config.toml
hidden_size = 448
tie_word_embeddings = true
init = "normal"
init_std_o = 0.0
optimizer = "muon_variant"
MLP neurons of a small language model. Each row is named by its layer, matrix (up: input weights) and neuron, and shows model dimensions 165-260. Each number is 500 + 40 x the weight over its row's rms, rounded and kept within 0 to 999. Numbers have three digits each.
A block is one neuron, or neurons of one layer that tend to fire together. After each block is what it responds to, as a language model described it from the Wikipedia text at the highest values.

L20.up247:528518568475462546528501439583535483434473503414495522462545526567540461497515520436446557485540419498507474500519426427526464488566500564494489461473605432557502477513508528486574524453435487494520538517455447460443514483449492532477519466512537496546528496491520544558538430502494502473
Leading pieces of numbers split over several tokens, right before the final digit, mostly years such as 194 in 1947 or 200 in 2002, also ages, prices and score dashes like 2–3.

L13.up7:473569517474533444521476556501465435456481513484521449506480467536527493531417521496521545478490538515504441565499431466514488485545523481517517464502513467495471534524517515449486545462511529434527539503547483529492586508507558471511440521506531574422416495512430559523539536486459539541
L13.up69:496469477497497464536480444440545487516498543450534523511519471634503562515388545554523478482522537481496516591504518472503453481547461522524502494512472513495458512400412421497490498513517534540479478379446502465513509541512496548459440511390519525456480424485596492562425514422494556513
L13.up211:551535507480511499465513548477476503555502483467527527489465540494500472469430486458515544461524481581502432432488468505447545407516528546675456577573485476473534527506510505472440494565508464561435514509611490475457580486523510529497470541441504489462552464555456496502463499497557499452
L13.up365:549520498541502436448498477535592433522501496494458535444515490459464441471475515516499568463537459521500470489473447573513463552563530549563487439549422521438535514492501450528516514539510477510488472491468480413484497527506537545444492452535480496465458471505473529548403541493555593506
L13.up513:454535489530484527491455495538603498516465574517557427618496463494463440512510512489466440410495502497516560478516476481515506506406440513521572416497451494502508459543481473589588507499499542507539484428521476525504584566438439558509520525494523527478476590487503512468493568436503417502
L13.up731:491480520499436470509507513519467450491500487478572476468548544469460502537449449528506471486467407548555556489533468476475387466510556484507407454550465544547518483596487504530527558526546447473471451534561416510474557520466482522517503515454501483583538452532418539474504475510595517567
L13.up770:470574473521571492518546405534511499535518504474513452571465543464460498458510565481437539530426457487567487504507449501467449525574464513492476566566453518481472464524520573489514480539526519554471452518459525445487536459492543459538458523552488493551543488495529517488498486465526508555
L13.up776:448573529526606440378444470535523528479466471427460408441491526528524506396494569543512501537545459474568454475477481476507513534545552476556524521514548528433553428481501465578497558505532509453422530526534456546522497562536474534467448469471485475464535464509457414489515549437585450510
L13.up797:503499551585548452548509491483559542455385536466474429482506550481470567449487496556493540482523486550450497413527485509455508550489498600524469551532430461511439496531593549483530575575485514549408435536530448454534525460493507516411511451488523517478521530403543503574498472446546480431
L13.up1037:457540523460509488520464467515477476418453540477493547498568529481463535484472551523515524460517483544466467485513514481408444522455442479547480537549457508466512510506523564545456544521528499433501443524510547501572485432626595470532451517515516454465503467468481451450485496515490564538
L13.up1186:428489469523461517499501506517470545512500468489501494507500500526468544471498541493442504510470464537520475497465471550527448506506506538534507545503473482509502549511487495484615568519473402474500549551561539470463496560424537432494559516473462509473518531494490507429526544485468479539
L13.up1297:463425493514469479484495505516481454447497543428359473593535494504513525456532474495520520476462415530444461482534543499462494471559513499500467496473521470480463507488498580484518558493537523501492531610561557516499506460512485488401518597450456434539448522508511506515497538441552506592
L13.up1394:445510549532494439479510479513531517493484511409507539504496558555436480482410499481520451505421472462506482472497447474525471533472453402463574469502459503521559450489464511460513425520493432498501488465483572581512525479506562577486575549498416444448478474442496488478491578542535530510
L13.up1652:489460418482499500474535508517449554498475478489520515555518527546513521567485516473517486519482513549513545496529460509498491509544423575523459492479449553450496569463453528530515532495503471506450502481518538526502438509542495565492458557508506528458521522528488535437523469517533475495
L13.up1665:440583444482477505525526494603484468501461510475428457513562534456461531532489471516485579504495554527465467524480492472483437511566519533505507533484541494451522542447498439493521559478477506511555470492473465455441546537553531528532531528517492614429406458500459500467496489527500456550
L13.up1791:531509526546513497488578513488486477543471524533441525495490476499499488479514451587507513488514511490562435485536528460463506480497444470523504487500486537421538447438550511497538469538600493491511530510461464510467521484462563571470580494534477424573526464450468531573528484484470416507
Capital M or K, or "an", starting a longer word, mostly names in tables and lists, as in Michel, Miroslaw, Kia, animal.

L18.up541:481479500479534465555489549492546475473467448533505476535510432481465543438488503507519484507514471552427492501445507520526459527528544460544465493458569507535525463430501506500425504486441422566449471507490418417597516508549487526506450430529531476444521539489547546494501516463465486513
L18.up1068:518577467501444474477454445540540421474515516450481518493502581619516478496538525540475534426446535531519478494540468468471431447517472509549547590487549557483535522512498515489509502525434488508529511475537473547473469609563469483501524492514497475496503612484480536531490460547429515425
L18.up1161:529458527475494496511531560489502481545559503548484556508502523448521543438570499516452528509525463515488505454467534515460567526580474511444466469463549473532435465478563431503526476497489551539465472487492470431555457454521487500531575469512483497499454485516538443464481505441466484529
L18.up1454:438440470519488499524484536437543443527624431562481493476501476409503524498404436474477536519510433474504538501519471443490462547472548470490521503463487477478560516518501458459528479559522473525553544482475481505516500545473429477493479495453462466497425523514549511521536430343484488544
Closing equals signs that end Wikipedia article-title and section headings (= Sam Stein =, ==Early life==, ===Surname===), and pipe separators in table rows; weaker on mid-word fragments like p(ersistent), if(ul).

L20.up1252:426566445501536532474475460397510489508446612531466463529453485512539524490528581544506456434547555471534548452443510493516474510491469443402508613567485530409547520549477517520537487504567475548430530539487533516478487515447528418461503455477467530578501517492429506517453469554569484532
Lone capital letters opening a name split into word pieces, mostly in lists, tables and goal scorers, e.g. D(ing), K(oller), R(odríguez).

L13.up106:500481556491494514438506443559456519560467409510436519472539498464450513466504529496533428447482516410478518550586460452502478488527413527553464517530463557524548465508480543466502415522525462489517526520474424449546503599489543613467441419491508416477567539503555528529521478501460497510
L13.up214:452557552515503558571454472456440544510554480494548513511524514527492513503493554517517480466475522515509451454532492528503502521467508504503508481425488521491584504494511500461446475555467464520458534509482518500553463570560495587502478451464428472515446526588527558476438473577464526552
L13.up231:513467555474427522515506503468433467507480493490546498502530517494518500486457632513497510544596441476556543503566504460472527490498487425474563536473544527552525492491470546488475480434545468506548529477463500520551473486515512540459432497534548500449529553524540499516515540479524484535
L13.up474:509528501502433417515528512451440502409501427561506546522510489456541440482460541534473575511473507456499465484544410482499449482508481461445518542394500548499551529513532530518535423508497519523406427560496489480573499499528455509545471523576532526450492543453506496446511489508452486476
L13.up608:552521464541441512477460546520445442497532509499465528572463560495534459497523548486462455519490463472563529423447514492506440538581490500450583480536478438465486552463547534529500493485500477479537512558494522433526468506494451436419537489513542506443555507504521576512540534477476557464
L13.up958:491500545576490554486529490482468541425493525478451544525485456524443514569533544490516460473548468519558509519499484479468529519504559446542489524460520452466533517527532532470497475540470394519485492446494482510519449466559574490472485491472496469544463502520536536549545533523444450476
L13.up1079:524558564494488501475476521501520511441482460488485461609547411561466520424518479494501526579505544509469469448575519464389499484555448485535547467449548521455505474454549509505567473538442542503456428536524492508519484522471504527496517493531549513499466527418513503522515500571489432476
L13.up1275:602538542508568518543402531461426556481529455515471465524491516513469520448524505488518504527515399601547488482443495491478481409466573453441477503555521455453477520487471448517484568559559533498528551480483411584487457480502475577448507450558485544459493490486528520489492497442478517460
L13.up1361:492543558553444467493459532463438549523552470528451467585427533430479531460544554582469448494505502536536506498427488533519573451535376505464514484477427483476525505509566478482532434523517500504494506490522463435494419543507487476571473511487524487497558535516471499498526464548478515529
L13.up1381:550436499465492505497509615525505494489550451573497474509511486442496505493578540483529554529462470467511462503496474493437480538513522526481442519534553593459445494460544465458533494462559501415485492536438499469444457478472500462450506452582548521443503436484548523493520487506449479507
L13.up1384:515439481509437486501452497422524500470514463502410462440484506484478469449501449568469545564497504466524442473477509467461513501560502442469559462517487556474453474531531464507580402551501508498505430513524473591559527508481527502478486562484477511489441482443522537445574512533486498499
L13.up1421:550517513534514513482446495493498506505403454462559469519512488508506545549547520484541505487484463493562508520490516486536503507499555492473547490585537529502533559581467496496410419494574484445478523467519490494484541472472496492475529502448515489546476430481587566491501496538533475517
L13.up1424:524456489517466526509470552535515558500540606475439528456536526506467447447456548466501513475544498537475464491528567525466546562515514407538489512478499477463527504526483485519528469576425439519474585459528579487518497507521515563535470418466517548575468506511480435514560502503470529457
L13.up1561:512427540498455477540559451464539479455543454504478525467539536511481528484513518570549481500449511490521458484498477498505547506477445463523469477514478511431448560477428554540542456537518506487479463490529457441495422496565460528479468552471551475523538520537465519603466485552513525493
L13.up1584:492513523516543506477569467448509528507505506454525564476470445528534444518508529627452482510533438543505523540507478484496605584576423562464527545560510513473516574469488511528503500490508514484523484499496481506513510460466492502512484500584458501426499489538553525473536504537528497526
L13.up1775:454508514514501494519560477465543550422475467567539545519469500482499507431472544579455504447491497536567488439535429564457494520458489470513514454410510483471507528503516491513458542532499418540500499452562483479550435498505435478444448564597577492563534457555484428446526475552551481510
The arly piece of Early in headings like Early life or Early years, plus career-link words (debut for, season with, career) in sports bios.

L18.up560:508557528495469481450476420520471481454504453501466552495470514510507533539510519529502517508441520476553553439529466478513565494544415526531451520574499559550466505491536489454454477422555525582569476460465443411523516497460555534516519531476443466484509545501537479495449469483501557553
L18.up1135:491515519558506487480527511504610514540504576450448519513548535489577557514514488482428524501477545512479448576447533459470513491518553502505479557531489551539503495471504505493450490516529466453440526594554478451434547468509549438548448523556485564422405550511508455517458473496608440506
L18.up1374:478413520473465535544431505548482449509448504475518597528482477500504576557539513539482484509497502536507504509511515564464518468531513495490505550557513382508487501451481498535458645535428498563457489527536493443484513533615535494446485526502470443492439467578527486523501426566438491463
L18.up1512:490494500467469531530542420514501445478477527432470454593520494537497466489488566491508520466539424527527520437479477456465501497541524427526447550506532421545494446509553488401530492493486456533551483488502493501542480463482485456518563523548542517539484412499496557511453503559445431540
The article "an" before a noun or adjective (an appeal, an important), word-initial "an" pieces (analyses, animation), and capitalized vowel starts like Ar(kansas), At(tack), O(scar).

L18.up478:517540436466614552563465384555519515482516474500505484495504473462483547474479530573508426488435493565534461456466503582481478469500488490546495455405499506503521503507418471407450524452499497533465484450527539466412591575487492509537506501477481510544548487553545591539486493500511525514
L18.up735:462506458534449527521493477485484509525483508489495543461524459489470481543496462472513564388525530457455463460483490570467462440551483580489565517493438497467492570555461476467486560568516494525446553444514506540502478546421497482523446460527493461555518515542434496465493557471478500524
L18.up1432:484547423491474493500494464518498456449507425546485460480532523573523573515502525498489485443451544532565513484551533551507473470502490522533510470482523515545436434455471457481520389532574457548478467491503470441534440464528523482463488458454534489471526533501484501503540478492460510511
L18.up1570:521482493494442504558477562481496512465466572454527541452553515542468535471502543493470564412479485460502506508544497492455423512481507449530453548482474468524434527552521539512549457457468492485528523498505500514443507514495458483511474564479541615479540411491513437465558447469518521557
The article a (sometimes one, each, two) opening a noun phrase, often an appositive after a comma: Pooja, a girl; survived by a.

L20.up1417:506489453518516559500483461473489436451487478612419480567441526545480515413497529511482438502497538484518426516481520545489522481522566487544476569467480481470428546453587529439499542385536460509443567523551532496514549552459449492453596455465519466444553506518460524432525502537493532471
Subject pronouns and modals opening a clause after a comma, period or "that" (she, He, would), plus second word-pieces in taxonomic names (Figul-us, Fusar-ium).

L20.up1329:394432480461514486503534515484523587501534533506412525501505498498482522509485530521522524540560462457515464519525465586464519484511502454600528528458491398455497574482490598498523497533523400436456422479528423485443482556463496459487492510465513505514455559554513515485469511557471510505
Fires on the standalone article a and on a or A as the opening piece of split words, like aid, authors, Authority, Aylward.

L13.up132:503546525533547454440512430436501393425499431479527479488553430597482478433528499504535537483449459520493453458503528510467514505480487513556550523523534565538563535490457478474480548535540487400472531497544437516574480557513500538535487514533570532450488465486464531553525468465472535503
L13.up152:461424451493545445536468476486477515469476494547461462528536473505521538536465570534457484506470513552524492535499526487479524509516486466592438494517471544529480491554503461437474513465556494446466444479504491482522616503501452487534384515538490527408506482487504532531486507438550473518
L13.up255:534440467514464480500519551454515466471449479525494513492528530478518513498483523522557518487498503473450471533486519526506526489492498495491480470381497587485530539519493515496513483441475460484571499473476476524496429481492418545477493469526490488489507513454533584409562534542454553522
L13.up269:476415492466475462472544512498510502502506450445451503517518504464530525508512604525517542514475472534539505453469504504585514451537415558399462551468528495528495431517525519476416464525546439541572432539513464542510499480514519530530496549426515491451474434505581496533503508453502519526
L13.up338:508513563482505483519443502591515547500491533537457439530567441443466552467485525475470450548509528450498425525468548527617457494493511524500509526513443526548420610502555500537545490467526534475492456488546490455494568525385452536575517448463565538495478493481508540434560453463482496460
L13.up432:540462511520492513512476589510568523511490473504457480487454541538454501511452464520512454442566497545526554504580457599506510461408518488536450476515503484461513540498536512559506549551475472534497532473546504575526548507498476567521543520504501532542571442457496519426502456493489515563
L13.up531:490508532510487507479557530486571506508463405430528451522530485550502558522501521515488505444478469545511467480504517483459464480444520477484461572481500437540520544517440547444473521480559520524572486480541532542524527587445542534498547483466513497533567573486500457504535508415526532561
L13.up553:482473469533548540483453590513393538446511508510470506469525484550451519549508506468445464526491499491517460476531483559467486502523530581555517536502555559483513549493468480484502538504477465499510482508543515488513524464515606463464547497555476540544492510473519551446489466443481572519
L13.up750:458506497429495454536449476573548440458523516479447505499562447590544563520505465466516568493463495457480500433515469490472514491585496455579492525513532496526437482468428509398502501605476551563516518489480500544556488388561495583537484502472498505488466541524481494456449500540563547508
L13.up812:537499443487554572518579566557522506481524587522586472529495483479541572523493505430520559433478477513465562488513471519540442575510501482515483527506496537478579498473500507514504463490503533511495498515493478545450501455496491451486413552523526533560494481537491484450505413485439470536
L13.up850:521503555574453466568556500490478498422505429527535525495505491468498489537453488481490552457490529504492433531529543509488422462475429509524474509507514479512462507533459457493526485572452539500519501558485560463496493426496527419469453511557527476479546457521444550479534473458501489507
L13.up916:499512465486537418535467501483504478478501513523509527507446510523533439433519510512485483510549471545536541458552533403498540524479498511521519428456433448494464493441471498481479508466462535511534593486533458502538558536510413510536459494511497569489500395506398481490484565498544514536
L13.up948:495531488536500494581545531501474450456502509517563497547518541508476436488498472441513524540503459555506525541510433573512524509494533527575555566459497480474453486515524515497558490417473431486441481513462546485512529480491552463498519484435539529477595509498597519436557553483481460504
L13.up1303:504550579501445461477470479417524433477484492462468465495567423539549549518521498440507462512466467494460435464523556525576531446496540507515494492523495576540552519458456527499549519482464462459450495430531519530514516500514513539559472606481496531534556523501519499508467486553527476531
L13.up1574:539480529515482435575480481516493481530471511465494516519489508429484470468519569501506547509507479532516487510430474513503545533511478526518487489453499546528539518577543509509507543486436488501510494468517428498516451494499417521417488506541452502476554497558549485527521480595462485487
L13.up1612:485498541547507531436545507506529520507567461572473453494516432526528518418502492447458430466507496518442500539471504599485468546515514514544502517565522487488584542519471464490472540465508446505502558520540503585518476487497436450431423572553496467490421501523514482520525485506529481480
Closing pipe of a wiki-style table row, right before the line break, often after an empty cell, as in film, race or score lists.

L18.up54:474554486490489472500465502505541502448488481482534494514425522440491451509527460443559528488560549445367568517508589526484501539492479485487538515470480496474543562493537560568535481488477533538553589484437477552487496491485483572502485510459500445536526537508510523606531573503547525633
L18.up168:450563581465479452469537579544474460491476538497488483494534456557511555506464569477540590513527472525475554478474486505503457477484515466457470520479533557448500441455466543490532497436388492485508503450541556497487482543453530541497462555433571417492508586470492435571480572503577446472
L18.up1531:485532572502496544462534522516540471512513539580519495487491487498464503540516443471536534532558548508488523513548514548482581542476576501550529541473481447468448477488511488486500425457433461468550586466464503534463513493515481554464519470464528471536410523532536460561576509548508448483
L18.up1646:512475548526455427533525485534564473532522527477479482447490527528494498522521488507460546590515508517510527515505470589443520506539494511505557389494548475517531443528412444495550471446485541524464488501497530505490554540484503561530507480512494514493543507481429473573537588469476479498
Non-final digit chunks inside multi-digit numbers, before the last digit, in tables and years, such as 2,'36'1, 20,'39'6, '195'6, '193'9.

L18.up203:485452522511519533478483474473536427457498509501482464508488411435531503467435457488482513518533514467509527461567574495469497530503470470496479527490503550491515469439483494478456418532532529505451566496502502473490523481477511534536497480570425480556513495534572545490476538485480511524
L18.up293:463507474529542524450528472520417435457499576503527470464535498535418519499438536486461518508504569495456490443568457451478486444543425494539495548475546476502501516509485528511448527564493422539512544460422496526461521520478479513560458486556548440440513493564556539512492547502517612503
L18.up345:494441529403487534429511451519484506445505477491413481567476456496538517494496467483442439521538490539478482527495508499477500446512527583496468490549527466471506491485497530421492445471505575472462527508561577531502495484420504519497440497566578515524470560591471390493477440485563497513
L18.up798:473533452541563509498445473511472459451560544498451493511496474524517528502485553559561498521515522470509463470502515543452490569527508502502523495485514551522513434557483501449538572449470497509501511510433489530463534526541496496436523493457551566439586547497432496393569470541568508485
Auxiliaries and infinitive "to" that come right before a main verb, such as would, will, can't, attempts to, began to, ended up.

L13.up398:538475558511441421492521505550493521526531482538524507506502572504466481496480431564446442492437495564553565479430554447497481537489518479573539481507496559476448505537496485478534463451488529539440519440547454452421528566508476523511512523474605469501500454444474566516479504523473590459
L13.up447:473511562587528535483503551525459485485476432473443454505563546424508522504474499509429497466568512517494467556518503484542517566490500512515492560515436476512530524553511466514494592443446455459596433454450506501564560521558492429457545523476512564507572467421501513420458525532536522497
L13.up482:517466538516462539500542480522465458498509495471486537477555514535406469402541541451505376452499490502503485499527472483496494532488492487483530552520467484520483471540447490431461483536540523467507505494548473533528493480564512497472546431488419444459477536474426482476534475502516554488
L13.up514:437542551483510500412576462489554452494456556493469468555555511467470488456466483530486473504437490455394582485517524428470455484522504515447520554556542503507490456497386533479488394483477498396515504575460493455527499471500485499538509439491469486546550555496533544538498490495487554472
L13.up536:505478504491522503489501479505432500471523430479514392563565546462547524472476500501496536501543514550471484493483521448601523550536543494460480492572446500491466503479464464483493437469543448491505453462523502493461453544583506516473507494490506492431451502545511476501520515452480531501
L13.up726:488479489456495502477555517455468495495520531556473461537498529442478508525522449411476508420481526449488516539533461544457523449510459480520542473432508519422402552475519444473494475504558466405512574521457484462466416472536521505416565460535530561474493477567567490514495514554523496540
L13.up773:452422485447452541486513498528551513560500468536493504508466542510457513498499526491467508494571518476480465518516532506509484487468408409435542507478453497469469494478507513484448562511447593528495579435515473525432539412487484525522537541460506446486534445387483494508459472584528483491
L13.up877:429490513473533449466559481443515433546416549473504567534506461541528471453482529519522536541530538477493461534480515474411457522470513470435534459522464542482509515430515465481479486504515511528460474448512469506401465501486496538557474534498530548473519382495498497556454510476518440551
L13.up990:496502507455498471435455537504479461524513519480533466478582512498412473572468464424453491449543515568496517578464541537468458509541510538483435478575540491515503449518506385568564443511484480485463511440517510493493490486527451528561497537467485457471503439519450484506517523507496501486
L13.up1036:479487479448497479442474485457520462531427500506525510411520432507463476434552459529543466465482426480466591512468524489536582572526467468534472569507507455522524486472491470497531516500513501494472539437454552511515497464547543433518515483563495472566525545513497457463459498449510462506
L13.up1163:544460502464563529530465502446487456506491506522479446459546525508435553484499527497517527505427511454518521558501468602493538508518486523501503479539513507491497526527474478512532483506560471483504534464460449457459482515488525566479508516504502517451434535523479481428429511475478534486
L13.up1256:567493526513506500468521455471537473525472510515451435479429555523444478488455503453499517536500530567436563426581573583521516541489544534480522526450508502546501451476446468500551492377442536461530563487517480550447557544480545577470533508547525466501442552516556527520578519565535408457
L13.up1282:594494533461493462519526542525492470500530549487524451518505595471474556404428520468443468524531509608532507536509418540458439538465463462513535513502531537518507476400420501516462527487562443497505566624506472515518474551518461545550507437399483489540500496542461523472499623522506461527
L13.up1343:498557540497532561534510508532530543549436527525549495500563467528482505456483428537548579498465497509433539438528498520492476511551475475482493561608510557463552506499418504454537410494503569543480416484583415485447493443522467539485485491467448429516476487547455565488472513522533537489
L13.up1454:483474464559483523494481479437510416530544494521481464469493552510514470504531559535495489464501522466527534451496517538461539466479518539555477508453397595478508531554467461581478422492474468494530467369544485488444537542521577509437514512535565529492496492506533501496440502582540463450
L13.up1653:493477498482473459517455453513469506459473515511527568484493474519527524481489397614486424470476469544538480472453535528550545506493502441569527532426513498534470517549513458438547448510483474506486532478488497499492481535491507499515477530479485529438507435517498525435410441445589556495
The first two or three digits of a year (19, 194, 20, 187), split off after in, an opening parenthesis, a comma or a dash, in dates and date ranges.

L20.up389:516530530510509488468496546505451466433482511447503473529392523533492507471493527517552533492540424501560477473498472540454491536480482537527518478477516433535490478498524447463504568518500552509537506482514465478597477483529455470408525443530523579481511493557507520487508512470433482463
The word at before a school, team or event in sports biographies (athlete at, at Iowa), plus team-name pieces and digits in results tables.